MLP neurons of a small language model. Each row is named by its layer, matrix (up: input weights; down: output weights) and neuron, and shows model dimensions 80-207. Each number is 128 + 32 x the weight over its row's rms, rounded and kept within 0 to 255.
Before each neuron's rows, "fires after" lists the tokens most often just before its 100 highest values on Wikipedia text that the model never trained on.

fires after: " ", "ğ", "'", "nell"
L2.up947 [105 167 202  80 122  60 112  95 172 150 126 113 187 150 158 121 103 107  68 114 126 131 123 144 167 134 184  91 124 126 112 133 120 115 136  98 169 194 105 163  79  68 155 120  94 128 145 104  87 182 126  58 134 120 123  81 150 155 157 138 148 124 123 117  92  60  96 158 157  47 126 102 123 122 153 124 154 102 148 163 126 158 104  87 143  70 143 105  90 167 139 134 132 164 102 116 114 108 150 202 169  99 103  80  70 155 153  83 126 140 117 150 130 163 134 128 144 114 134 115 128 173 174  90  91 117 113 153]
L2.down947 [133 117  71 147 174 197  89 104  72 187 112 161 133 179 122 200 154 106 159 135 149 161 186  80  70  83 112 142  94  96 146 103 110 112 127 182 119 116 202 139 119 185 117 115 177  96  93 109 151 102  92 186 113 110 160 132  84 142 107 137  81 139 129 131 162 134 170 137 153 124 169 142 135 168 120 122 105 127  94 168  80 151  87 138 125 132  69 149 131 184 121 127 119 132 128 150 121 143  92 136  67 134 116 175 166 135 204 144 165 153  95 134 149 110 118 144 101 125 121 178 169  59  26 158 181 115 162 108]

fires after: " "
L2.up1191 [121 114 138 140 149 118 104  88 141 122 113  49 152 127 127 211 132 163 104 179 139 116  94 167 125 110  98  61 143 119 112  92 134 101  99 162  90  96  73  88 107 125  79  93 150  66  85  63 130 142 155  77 146 165 130 162 160 119 161  64 109 121  94  91 172 108 152 158 128 117 146 105  81 139 102 117 139  46 148 136 111 121 106  92 106  95  98 129 108 119 110 154 119 180 152 148 165 109  92  73 154 125 132  98 180 158  89  90  80 161 125 139 176 120 158 118 127 177 150 133 160 154 136 137 120 133 101 177]
L2.down1191 [149 161 165 186 139 135 192 147  88  99 141 151 128 205 151 106 110 113 124  96 119  49 156 116 115 116 121 148 199  92 158 136 117 133  92  72 104 122 125  97 173  84 146 144 104 119 125 199  98 113 113 141 129 134 184 119 186 111 115 198 156 165 182 127  85 146  90 124 139 168 124 110 151 126 139 109 109 196 121 101  85  48 155  96 144 149 144 136 158 120  83 113 137  86 111 161 102 126 134 105 119 122 140 175  72  82 156 152 128 102 191 108  59 128 137 119  88  99 133 134  66  98 107 100 112 159 130 104]

fires after: ".", ")."
L5.up206 [ 99 161 165 145  92  82  89 120 146 133 180  86 125 140 131 112 162 178 163 148 168 152 117 154  87  77 198 150  69 143 106 153 137 101  99 100 122  69  50 136 172 157  70 157 131 108 113 144 138  79 104 164 127 196 161 104 122 111 120 139 156 157  82 128 161 105 148 147 185 110 147 172  83 104  81 190 165  46 104  66 126 110  68  81 104 139 131 100 148 110 125 122  99 111 100 124 182 128 124 155 115 124  70 111 130 106 114 129 149 103 126 117 101 118 109 145 117 160  82 152 146 112  88  73 151  94 123 188]
L5.down206 [104 138 141 110 144 112 128 155  95 170  92  91 175 128 140 162 129 125  88 122 160 142 184  61 142 124  62  79 114  87 129 120 136 139 130 128  98 157 112  49 170 152 106  99 113 156 151 116 110 102 119 131 132 127 112 124 119 150 132 149 158 182  96 125 147 183  91 123 138 122 114 130 102 127 133 107 113 136 129 117 180 121 133 169  29 144 105 112 116 132  96 153 179  98 202 150 119 153  83 187 172 137  82 155 160 151 147 132 119 134 125 119 136 182  69 125 182  70 189 177  93 131 147 133 111 135 125 118]

fires after: " in", " for", " At", " In", "s", "in"
L2.up695 [154 144  84 188  66 130  89  99 121 137 118  90 130 192 151  94 143  99  85 141 126 131  88  81 121  79 127 108 146 164 131  95 158  68 152 111 162 118 146 181 134  92 132 131 137 135 169 167 151 189 105  98  93 114 157 149  92 179  64 108 115 127 171 173 146  78  97 137 164  92 133 140 216 113 150 140 105 148 127 144 166 152 122 112 111 108  96 140  74 131 134  90  85  90 170 116 105  88 162 118 106 135  93 159  95 127 146 131 118  43 114  99 155 122 124 102 131 124  54 165 109 158 103 130  76 129 105 153]
L2.down695 [131  98 181 101 153 116 152 162 176 109 130 100 158  56  98 166 143 118 140 154 142 152 189 164 120 213 152 104  85  88 131 209 107 147 131 155 154 139 120 124 132 123 159 126 134 160 124  71 121 111 114 142  79  82 107  94 204 149 152 108 160 102  94  76 115 115 126 131  86  96 132  95 113 168 110 114 178  70  90  58  95  60 124 113 130 120 117  89 139 123 139 127 159 153 107  94 141 201  93 127 142 142 139  85 160 131 129 105 156 155  99 127 112 125 109 160 169 158 210 153 147 111  96 141 139 129 137 129]

fires after: " ", ",", "8", "5", "2", "6"
L9.up447 [ 97 115 114 102 102 120 150 164 143 104 136 149 108 135  92 133 115 147 179 126  90 134 142  68 128 131 116 113 125 164 135 147 187 108 144 105 126 157 137 119 128  84 151 128  93  73 107 122 142 156 175 163 153  63  81 105 123 139 145 127 138 132 107 137 147 118 150 140  94 187 117 143 115  94 139 142 124 107 119  93 149  54 109 102 114 140  95 118 168  73 145 118 164 101 102  80 178 133 145 111 116 116  96 100 139 123 154 111 175 103 148  86 202 111 135 139  49 102 147  58 142 169 135 123  86 141 160 157]
L9.down447 [115 144  95  96 137 158  82 109 135 142  98 200 146 134 160 181 146 149 107 149 113 146 170 132  70 137  77 106 147  76 100 102  98  87 125 100 162 135 114  87  98 148 132 128 120 115 119 151 113 178 136 103 100 160 120 121 149 114 146 186 125 141 128 161 108 189 143 142 155  85  92 132 102 114 126 103  94 118 178 130 148 136  86 203 145 131 129 119 117 125 143 146 119  80 122 138 180 132 101 108  90 120 114 113 171 149 178 161 105 177 112 205 142 154 201 122 139 104 135 126 113  89 120 143  76 131  85 162]

fires after: "1", " "
L8.up580 [148 109 116 112 121 114  92 168 111 129 118  88  58 174 145  83 124 132  71 169 107 137 170  62 161  85 154 146  98 129 144 228 152 156 100 157 112  77 147 143 148 102 128 124 160 108  94 115 146 102 106  91 132  80  95  92 109 154 140 146  90  99  99 122 156 124 120 129 132 112 127 140  97 104 109 137 125  89 128 214 154 128 120 119 149 116 117  68 135 104 100 186 103 107 114  67  43 134 143  97  83  83  93  77 179 110  75 105  89 151 125 140 132 179  79 118  83 141 144 117 148  90 140 154 135 136 127  97]
L8.down580 [120  91 134  88 134 142 114 143 133  83 102 128 158  89  84  88 149  59 188  87 110 126  94 143  84 138 106 129 134 102  98  68 136 209 145 138 155 151 118 171 101 161 149 162 112 144  95 112 148 140 136 118 125  85 106 115 115 102 104 110 143 140 157 174 118 112 153 184 131 136  92 181 137  91 144 101 179 156 138 112  44 147  99  77  71 126  92 164 152 200 149 144 187 125 214 151 151 109 162 159 156 118 136 164  98 143 187 113 127  98 124 102 155 107 106 140 140 105 151  97 112 122 106  74  70  68  94 112]

fires after: ",", "2", " ", "1", "4", "8"
L8.up933 [111  72  74 103 178  47 155 118 146  92 133 124 135 159 115  81 120  93 114 115 170 159 135 131 139 139 122 115 138 145 114 107  88 101 153  59 118 161 123 158 102 104 142 111 130 127  91  82 114 163 198 129  96 104 140 108 137  92 159 135 124 100 107 131  99 184 211 152 106 129  99 119 202 166 163 174 121  74  91 162 149  50 154  76 155 120  55 156 136  92  96 115  94 101 110  45 162 107 146 171 118  96 112 137 110 137 148 160 129 123 162  88 173 108 101 131  83 147 143  84 173 101 152 122  76 136 118 166]
L8.down933 [128 174 170 120 163 141 147 112 138  88  98 137 167  95 118 159  74 129 157 161 145 140 116  94 143 126 185 132  78 119 135 109 118 141 148 122 139 165 161 151 127 126 131 116  98 115 142 169 108 137 142 176  78 150 133 166 170 100 132 139 138 105 140 132 136 152 135 155 128 172  62 104 135 134 178 179 203 124 151 128 113 160 116 125 131 191 112 116 109 107 151  65 177 160 128 130 104 111  92 122  89 160 161 176 127 145 155 115 108 173 117 123 140 169 113 139 146 177 140 164 121 146 105 140  85  98  90 110]

fires after: "0", "%", "7", "8", "1"
L9.up1121 [191 160 138 130 102 112 135 134  98 105 189  97  85 110 209  94 103 155 155 134 121 149  71  91 105 140 150 143 197 114 180 133 104  69 144 168 148 154 100 168 117 120  81 112  88  79 153 165 113 109 131 121  78 115 118 135 116  93 177 116 138 160 141 142 113 122 188 144  49 111 121 114 164  92 138 121 120 145 113 154 107  80 122 129 109 147 119 131 138 154 120 133 100 127 102 164 186 162 161  88 133 148  84 115 139  72 132  99 153 192 106 186 102 109 129 157 113 201  76 150  91 114 133 144 105  78 141  85]
L9.down1121 [154 126 109 147 157 126 157 137 145 152 107 126 136 154  89 117  89 126 146 160  96 132 124  81 113 125 119 131 106 172 139 109 140 143 150 145 145 147  68  98 133 144 121 129 139 155 145  99 121  95  67 145  98 156  81 100 166 137 106 166 142 183 133 139 135 137  73 121  88 120 113 158 135 173 124 100 194 132 163 122 128 147  71 121 188 125 118 105 189 119  70 154 151  99 139 136 151 111 133  87 154 114 124 186 155 135 148  71  72 132 118 106  92 131  99 104  93  68 125 146 113 130 141  64  72 148 119 129]

fires after: "1", "2", "4", "3", "5", " |"
L2.up422 [210 145 115 162  93  75 143 142 192 109 159 136 149 111 100 151 130 123 147 107 155  88 149 142 112 188 175 158 114  84  65 142  88 162 110 115 111  74  94 123 105 138 146 137 114 106 134 150 116 134 134 131 142 159 155 164 115 141 102 116  84 121 120 103 124  82 140 195 105 136 147 134 131 112 115 118 136 144 116 182 119 158 121 124  73 136 154 136 156 118 167  95 145 137 129 119 160 183 104  58 136  98 152 126 184 107 149 169 124 124 127 104 157 100 106 125 127  90 151 149  98 105 176   8  93  99 103 142]
L2.down422 [174  76 111 119 165 110 139 130 143 141 103 121 134  77 163 144 166 177 176 114 116  86 116 125 159 160  89 165  97 166 150 133 131 105 123 118  89 147  76 162 120 194 111 108 151 145 147 120 149 115 134 157 104 112 165 148 138 159 111  93 113  68 131 102 154 142 106  99 155 153 139 170 111 119 134 206 125 117 134 138 148  72  95 149 169 124 153 134 142 133 157  80  82 141 116  68  84 122 119 125 185 158 165 115  99 155 141 132 136  96 134 150 130 132  67 112 140  96 195 117  60 179 149 192 138 115 110  90]

fires after: "2", "4", "3", "1", "5"
L5.up246 [180 173  65 141  83  99 167 150 166 106 184  82 185 117  84 165 164  86 138 144 162 130  80  90 120 167  86  91 142  75 106 107 144 150 144 149 140 113  56 124  94 146  86 112  95 168 154 101  76 124 181 148 130 144 107 104 130 109 135 101 133 169 129 143 171 156 154 126 105 103 125 146 108 111 134 124 132 151 130 128 116 151  96  70 127 189 111 172 155 100  76  69 143 104 126 117 133 144  90 102 145 142 109 129 154  99 166  48 164 139 153 105  94  72  94 166  60 122 113  96 139 147 142 117  93 104 183 108]
L5.down246 [157  79 136 178 122 143 112 108 123 112 126 184 185 119 171 154 111 142 156 111 128 160 117 162 144 101 155 123 121  94 128 120 111 132 169 157 135 145 216  54 133  63 123 153  97 134 125 111 101 161  64 139 168 126 234 109 123 154 129 118 162 132 152 127 121 146 132 149 190 147 103 103  87  76  93 129 165 152 177  88 171  63 124  82 144  85  98 124 153 119 146 130  84 108 137 140  68 118 180 107 129 133 166 126 133 178 150 158 126 115 165 106 123 125 142 128 155 111 124  95 105 166 163 155 171 120  87 121]

fires after: "\n", " ", "′", "3", "2", "1"
L6.up1246 [103 138 178 106  83 136 140 147 130 117 147 130 129 143 178 103 148 142  90 181 156 176 179 131 175 151 121 126 152 135  85 174 130 122 146 127 106 121 202  76 142  75 134 143 140  87 146 127 104 114 147  34 115 114  91 168 122  87 113 111  78  83  93 108 139 142 119 125 114 148 108  85 162 170  93 144  99 110 149 157 146 145 101  80 117 141 123 144 174 142 172 160 160 123 167 133  94 125 107 107  56 134  98 154 154 110 127 198 133 141 109  82 144 122  83  82 179 168  87 116 111 125 171 157 177 148 127 119]
L6.down1246 [154  68 165 115 113 117 115 120 114 104 108 129 114 109 144 133 104  73 137 134 138 142 130 139 159 125 145  67 115 110  76 114  73 123 109 147 144 159 119  96  58 187 129 102 141  89  97 112  56 123 117  95 192 196 161 116 152  47 112 152 138 156 140 119  84  91 116 157 107 128 116 183 124  99 101  97 100  73 103 136 126 123  99 128 159  97 150 171 196 135 100 201 172 164  97 177 119  70 111 167 152 115 132 135 139 129 112 108 116 115 105 117 138 108 145 184 169 160 100 159 166 142 101  90 156 100 129 170]

fires after: "9", " ", "'", "ğ"
L2.up568 [103 103 105  93 177  85 180 156  94  86 143 159 156 157 203 148 114 132 111 107 187  95 109  96 145 164 128 119 181  89  93 166  91 141 127 139  90 144 101 111 140  37 131  71 122  75 114  97  78 172 187 109 198 176 160 124 165 126 149 155 152 151  64 158  89 133 121 145 167 150 136  85 136 158 131 166 106  80 171 114  86 179 106 112 127  70 133  77 136  65 144 100 146 122 126 111 103 136 175 133  91 137  71  86 120 155 134 152 105 172 140 103 138 133 132 123 157 122  95 172 163 138 170 126 178  82  81 112]
L2.down568 [114 177 136 138 126 118  88 138 120 168 124 143  81  61  94 125 134 132 134 167  91 173 176 152 126  58 114 126  73 136 179 113 169  85  98  95 109  97 202 184  86 137 163 123 118 131 172 123 175 110 141  97 114 115 125 109 137 171  77 104 140  93  95  88 106 165  97 155 104 126 104 122 156 146 170  98 148 206  93 212 118 140 128 114 149 115 123 167 152 141 112 160 120 130  96 109 207 140 106 134 140 161 142 169 120 114  92 135 166 151  68 178 152 123  92  85 139 124  98 147 132  56  86 151 131 109 145 136]

fires after: "."
L6.up757 [147 160 136 120 100 136  70 134 156  55 155  96 164 159 163 207 165 138 148 122 118  87 136 144  99  65  84 171  96 133  91 139 155 150  68  76 102 139 109  82 141  95  49 147 131 145 143 124 102 131 136 133 173 182 162 100 117  67 154  96  92 215 100 152 144  93  75 120 153 111 106 139  98 135 210 124 146  68  57 122 130  74 110 109 117 196 169 186 138 100  76  92 122 160 142 123 120  95 123 103  93 116 132 175 138 155 103 166 154 108 159 151 101 146 141 167  86 155 143 142 137 120  95 145 137  86 109 163]
L6.down757 [140 171 168 125 165 151 103  91  99 121  89  78 117 132 106  70  88 153 144 133 105 138 113 138 107 144 127 117 160 109 125 128 119 161 205 150 112 166 122  82 125 139 148 156 185 150 196 154 107 122 120 186 136  94 146 138 108 206 116 201 191 132 148  93 110 147 110 242 147 115 147 127  85 153 140 198 197 157 177 139 160 135 161 194 150  89 162 145 123 125  58 156 180  87 222 152 114 110  82 167 158 119 115 133 123 120 173 112 107 109 172  97 114  93 139 120 135  91  95 172 148 143 126 112 130 148 154 120]

fires after: "1", "9", "7", "2", "6"
L9.up1051 [122  84 105 131  95 110 135 145 116 136 108 111  82 133 131 148  77 172 156 104 139 120 108 189 150 175 143 138 110 118 175 105  79 155 118 114 132 153  74 140 133 118 104 136  97 116 114 123 147 142 113  56 107 148 163 132 114  90 103  99  88 150 134 143 198  84 123 123 146 132 106 169 123  86  97 120 159 110 117  93 174 152 166 125 123 123 127 127  84 161 126 164  93 112 136  78 125 213 135 123  99  92 111 160 134 138 152 118 108 112 125  99  50 101 137 101  71  79 143 111  94  57 128  90  77 119  61  77]
L9.down1051 [150 119 152 143 192 220 111  83 124 113 146 169 154 127  97 138 102 135 125 192 135  66 171  59 100  67  92 183 115 194  81 145 131 211 152 110 132 175 129 121 143 126 129 104 120 124  79  78 134 151 118 126 145 173  78 133  87 126 112 154 146 153 114  92 123 172 104  55  75 122 124 145 122 106  98  84 144 196 158 157 129 129 111 128 142 102  90  94 103 132 124 120 121 134 145 125 129 128  76 127 171  95 112 137 147 101 116  99  92 160 122 166 108 145 105 136 116 107 125 138 110 144 152 159 162 132  94  99]

fires after: "0", "9", "1", "8"
L7.up494 [134 134 103 110 103 124 128 141 184 158 107 107  83 134 162 184  99 112 150 122 105 104 147 112 129  83 124 129 182 152 189 109 118 100 166  87 100 143 180 166 139 185 144  69 100 125 112 112  68 123 112 171 150 125 177 160  65 110 190 171 128 162 139 194 110 136 129 107 138 155 134 166 161 162 175 184  98 107 178 118 146  98  94  70  95 137 131 133  60  83 122 104 141  84 129 128 139  99 129 138 144 162 126 149  40 122 105 164 179 152  92 116 151 130 128 129 127 199 113 159 111 113 123 128 115 117 149 146]
L7.down494 [150 125 145 126 109 129 117 136 179  83 135 104  99 134 116 108 134 134 104 135  91  90 107 170 127 180 130  64 150 123 127 113 152 155 132  90 167 178 118 119 120 147  72 100 144 138 138 157  90 133 117 163  97 112 177 171 138 105 149 116 158  87  98 169 144 169 122  93 194 111 159 139  74 127 183 174 137 173  85 125 144 153 130 157  79 173  79  97 110 150 141 170 162 133 152  80 132 124  24 173  99 169 128 183 130 141  94 146 155 123 118  57 116 111 118 164 108 167 119 106 110  97 178 138 115 108  94  84]

fires after: "2", "0", "1", " as", "s"
L5.up7 [ 66 118 158 118  82 116 171  82 147  87 115 112  96 158 173 131 112 142 135  69  92 114 132 224 171 143 203  85 147 134 164  74 132  92 164 119 179 106 149  72 154 152  91 127 151  53 127 137 139 145 169 127 127 103 151 160 136  81 147 128  88 164  84  86 136 121 173 164 167 162 115 123  80 102 130  98  60 104 174 101 143 160  98 108 137 104 136 108 136 119 156 136 132 171 165  88  47 115 128  99  52 193 141 168 140  75 108  97 123 166 127 128 162 196 156 127 129  75 106  83 174 119 152 175  89 147  76 150]
L5.down7 [122 134 136 125 137 125 104 102 114 114 114 184 143  92 100 101 120 102  88 201 131 133  88 105 123 100 134 121 116 131  77  75 118 109 114 133 103 170 114  65  81  96 171 140 177 178 117  59 145 145  93 133 151  89 119 139  98 117 133 110 180 151  78  90 132 146 100  83 132 150 125 131 117 102 138 130 136  93 116 198 212 102 139  86 126 144 178 116  78  95 144  92 141 168 123 140 121 156 160 123 181 143 137 178 142 163  94 114 126  88 120 157  74  75 145 151 147 145 148 149 187 136 112 103 117 132 131 135]

fires after: "1", "7", "0", "9", "2", "8"
L8.up499 [ 89 107 104  81 170 105 147 177 178 186 135 158 127 160 157 153 111 189 102 140 150 104 128 119 169  77 127  95  86 167 163 150  53 138 118 133 149 135  94 175 133 156 150 110 143 140 147 110 130 123  69 127 161 144 139 174  94 101  93 132 106 150 153 146 135  93 125  98  78 185 120 120 135 150 163 167 159 125 129 114 157 111 105 101 140 126 133  47 151 150 114 139 116 175 147  87 132  92 122 115 137  83 157 132 117  77 107 141 178 102 103  87  84 191 172 139  86 116 141  76  97  92 119 122  57 167 157 114]
L8.down499 [195 147 113  99 129 145  96 141 127  81 110 128 109 137 151  95 176 107 103 133 154 152 119 106  48 132 144 101 139 116 131  87 137 151 108  65 136 139 207 109 118 109 109 192 120 117 143 126 163 138 163 117 157 144 121  89 117 146  86 140 148  98 122 148  57 182 119  94 142  94 108 108 128 141 136  59 146 136 122 110 113 158 144 122 177 136 113 131 136 158 159 131 128  90 119 172 207 157 130  69 110 162 118 120 155 111 101 114 176 123 143 140  78 120  82 153  98 145  94 218 167 126  93 124 205 125 164  75]

fires after: " in", " (", " /", "S", " In", "-"
L2.up367 [194 154  88 138 131  90 124 116 134 157  86 115 135 203 118 120 125 180 124 176 136 136 140 136 107  88  72 134 103 111 189 121 133 120 123 159 148  87 100  97  69  90 121 222 152 128 176  95 145 112  81 123 133 123 177 118 101 144  76 115 107 148 132 140 182 154  90  60 188 103 169 106 124 102  92 136 110  99 186 153 138  79 106 146 101 135 111 127 102 131 116 138  90 115 133 166 115  73 134 135  82 102 114 171 123  67 185  77  76 149 119 152  81 152 178  86 113 176  88 160 128 101 203 128 123 131 166 112]
L2.down367 [142 107 109 147 106 125 129 100 127  96 132 176 106 101  87  99 156 156 134 143 119 114 123 140  93 192 145 132 126 164 114 179 133 102 154 117  60 128 131 111 161 113 101 111  95 176 102 149 125 167 118 139 133 127 127 122 108  95 134  91 114 138 116 115 124  89 155 179  65 154 133 129 142 117 136 132 123 139 136 143  63 178 149  64 100  97 123 137 163 149 140  95 151 117 156 160 100 160  92 119 102 127  88 142 157 187 137 111 197 137  82 125 161 109 153 185  82 108 110 131 122 118  66 177  86  88 146 106]

fires after: "."
L6.up1197 [ 62 122 162 152 145 159 122 159 161 142 149 121 148 157 153 153 204 170 114 166 121 132 119 101  83 107 165 100 150  96 150 100 155  75 107 131 112 172 124 154 140  87  86 117 158 128 106  92  70 152 114 163 178 159 160 159 139 160 161 168 151 150 148 143 113 106 189 124 155 101  94  76 150  98 149 121 123 119 132 102 131  90 110 152 112 130 131 151 130  46 155  86  90 118 127 129 133 129 113 141 116  50 110 120  88  79 111 114  73 154 173 113 113 121 138 117 196 127 108  80 100  56 169 122 137 133 130 124]
L6.down1197 [155 137 134 134 140 121 206  92 123  80  91 118 106 100 108 144 125  97 158  95  79 174 128 178 116 145  86 148 100 103 146 163  61 141 158 194 129  86 165 112 128 130 134  82 152 163 138 129 125 164 145 146 158  59 157 117 151 113 174 118 112 146 119  60 133  76  68 244 130  81 164 123 173 101 100  92 134 143 142 207 118  88 109 117 117 114 121 116 141 140 112 128 118 134 197 164 112 125 146 112 131 148 111  60 161 116 113 145 178 114 140  83 135 167  77 138 144 125 151 203 131 135  78 107 144 127 107 149]

fires after: " "
L8.up305 [134 143 141 153 113 184 169 111 106 109 109 100 140 152 113 168 161 111  39 149 126  65 163  71 113 123 150  73 180 168 100 120  94 150 156 126 124 123  84 106 141 155 126 127 150 100 100 107  85 103 120 148 112 117 113 131 106 207 120 131 165 103  78 124 140 178 113 161 134  83  96 114 146  98 102 137 114  86 189 145 132 118 116 140  55 147 110 119 112  99 147 140 100 134 150 147 137 159 133 135 126 124  74 174 150 153 187 138 157 137 135 103 128 165 192 112 118  95 153 186 174  94  92 161 140 124 150 131]
L8.down305 [118 126  98 185 125  93 176 150 130 167 199 125  66 154 170  92 147  95 113  96  97 127 154 134 118 126 111 142 136 108 172 162 149 102  92 142 193 155 162 153 144 128 128 146 136 124 127 173 144 110 111 134 156  59 100 122 232 162 137 100  47 119 137 125 147 121  87  91 122 183 133  98 177 158  89 180 204 157 125 189 138 106  75  94 119 150 201 167 148 123  96  90 139  57 143  90 142  72 123 191 141 156 129 155 111  82  80 130 132 146 142 116 117 121 115 131 170 176 155 120  77 109 146 108 144 222 119 151]

fires after: "0", " the", "9", "8", "\n"
L7.up294 [123 172 122 154 107 163 169 206 155 114 191 106 104  71 100 148 102 111 102 162 108 136 159 165 166 129 119 194 133 143 156  76 131 146 169 101 107  86 118 152 119 111 198 140  98 123  97 175 144 133 158 148  93 173 135 131  57 122 112 153 175 109 131 171  84 164 134 138 110 161 152 106 172 135 103 158  72  98 173 115  33 143 142 124 123 143 119  80 108 165 126 127 133 145  87 172 159 163  86 173 112 159  71  86 157 103 121 101 132 142 117 123 109 121 134 118 109 162 157 160 131 135 144 119 143 158 124 108]
L7.down294 [141  98 156 101 115  75 109 103  93 139 103  83 144 148 117 130 135 172 167 142  98 168 136 122 142 107 104  34  93 150 141 162 108  99 136  73 138 186 107 156 157  88 149 106 125 183 125 101 119 157 135  65  88  90 112  90 151 128 115 183  74 152 145 112  72 123 149  92 123 115  46 120 118 112  73 133 180 146 107 122 147 136 158 124 187  69 150 144 136 111 139 117 176 100 126 105 159  83 134  65 106 114 145 182 150 109 129 107 151  81 123 131 131 109 106 159 105 124 121 113 177 195  74 112 118  99 127 173]

fires after: " ", "-", " \"", " dis"
L2.up214 [124  94 170  87  70 132 142  94 102 127 143 115  98 162 146 136 109 111 150 167 152 129 147 160 173 141  89  90 147 146 109 117  80  87 128 123 134  72  81 157 102 143 157 109 133 158 194 186  84 102  99 187  85 157 132 126  75 205 172 142  56 170 128 120 179 129 117 164 155 148 135 197 159 145 132  84 120 117 151 129 100 144 113 144 143 145  67 120 166 144 160 152 115  94 120 162 122 128 173 111 145 175 158 156 138 104 118 127  88  86 103 179 158  79 197 112 153 159  93 104 157  85 110 161 119 110  67 162]
L2.down214 [ 99 119 129 163 138 131 103 147 101  97 114  81 157 145  94 148 108 106  67  87 146  88  93 163  99 132 105 178 124  80  98 173 104 139 120 142 149  83 149  95 147 114 150 161 108 118 124 150 147 123  67 133 129 110 116 180 129  82 164 102 142 145 138 132  82 135 139  96 103 154 141  37  85  97 108 117  97  62 104 126 102 120 122 160 109 147 139 125 174 118  96 139 150 142 128  85  99 141 127 108 202 108  66 128 145 140 129 126 127 196 141 144 152 175 131  96 101 131 161  97 180  75  88 181  97 106 158 122]

fires after: "."
L5.up813 [ 75 100  72 152 119 137 100 131 123 123 128 142 162 141 117 127  99  99 115 110 165 201 164 137 112 126 152 145  69 151  99  91 111  49 128 116 167 112 125 116  84 144  48 126 103  58 133 108  57 111 125 138 144 154 158  41 136 181 136  95 162 126  93 137 102  43 147  91 106 162 113  98 152 125 133 156 154  79 110 115 134 140 161  78  93 184 137  99  60 140 151 164 136 190 120 137 156  81  99 172 145 143  84 160 169 108  73 141 102 145 143 157 149  75 110  97 176 131 131 120 104  89 105  86 141 109 113 162]
L5.down813 [ 97 150 104 143 164 140 138  98 134 115  93  98 124 106 116 102 107 116 188  56 106 131 161 108 147 153  94 124 137 107 150 178 164 140 176 165 141 121 127 204 106 122 129  83  74 113 142  82 103 133 139  92 135  77 112  61  87 133 140 101 148 156 170 131 129 108 100 140  82  89 164 141 137  55 109 144 140 145 100 113 116 104 153 163  93 178 138 131 149 160 143  96 123 102 200 108 145 151  97  89 125 155  95 186 157 163 167 186 159  81 105 121 157 143 116 120 146 158 108 173 146 161 137 135 164 146  18  83]

fires after: "2", "1", "3", "7"
L2.up1017 [138  86 147 122  80 140 178 116 114 161 173  99 123 145  64 147 130 167  99  96 184 124 107 153 167 145 113 162 174 106  83 138 102 119 109 134 163 114 102 149  34 102 111 154 171 143  99 109 116 174 102 150 132 164 154 140  81 105  67 121 104  89 126 115 148 125 155 182 110 150 172 171 165 146 161 149 111 119 169 142 124 106 123 114 146 147 155 122 108  91  94 118  94 137 175  68 106 103 117 105 149 172 181 124 131  96 115 132 135 136 168 140 151 130 120 162  70 111  96  97 153 126 168 207  44 111 142 101]
L2.down1017 [119 168 148 134 129 121 124 100 144 117  62 144 152 117 138 166 132 179 161 105 147 157 121 143 113  84  34 154 155 158 133 182 131 170 199 112 113 126 145  86 116  71 196  94 162 156 141 134  65 147 111 157 130 166 158 103 121 128 150 129 112  86  71 135 131 133 111 205  89 169 168 116 109 120 136 183 116 166 102 131 138  69 102 118 113  93 146 169 142  86 171  74 141  88 155 118 124  54 127  67 105 162 162 102 132 167 139 108  99 129 154  86 111 136 126  91  74 130 179 199 157 147 115  74 157  96 146  75]

fires after: " in", " In", " To", "d", "ul"
L2.up1148 [121 162  99 172 135 104 146 127 150 128 106 171 133 180  85 144 156 169 100  63  89 130  95 126 120 125 120 114 138 128 132 103 215 113 128 168 147 109 107  90 116 141 110 135 188 133  96 108  93  84 162 103 117  65 199 142 121 179 131 154 190 117 182 140 101 114 116 148  82  72 143 134 161 159 181 149 130 166 135 172  98 111 148  79 163 167 109  91  63  95 105 120 103  68 175 148  98 107 142 148 157 138 168 149  72 136 123 138 161 154 142  89 177 164 103 121 128 129  91 134 169  54  76 134 139 126  91  93]
L2.down1148 [ 85  71 135  87 131 138 100 116 168  70 201 150 133 109 123 110 121  75  79 155 133  98 208 106 103 171 148 111  82 139 104 200 102 157 157 114  89 202 160 152 131 122 166 100 127 114 116 107 142 154 101 120 165 143  69 166  88  82 162 138  67 108  87 140 158 128 113 128 133 135 116 136 114 167  82 128 116  83 157  25  95 153 125 186 128 150 162 120 137 165 121 130 191 150  46 114 184 145 131 132  89 120  98  97 190 104 119 108 129  96 102 133 102  96 113 130 182 147 170 128  72 185 165 152 158 139 109 122]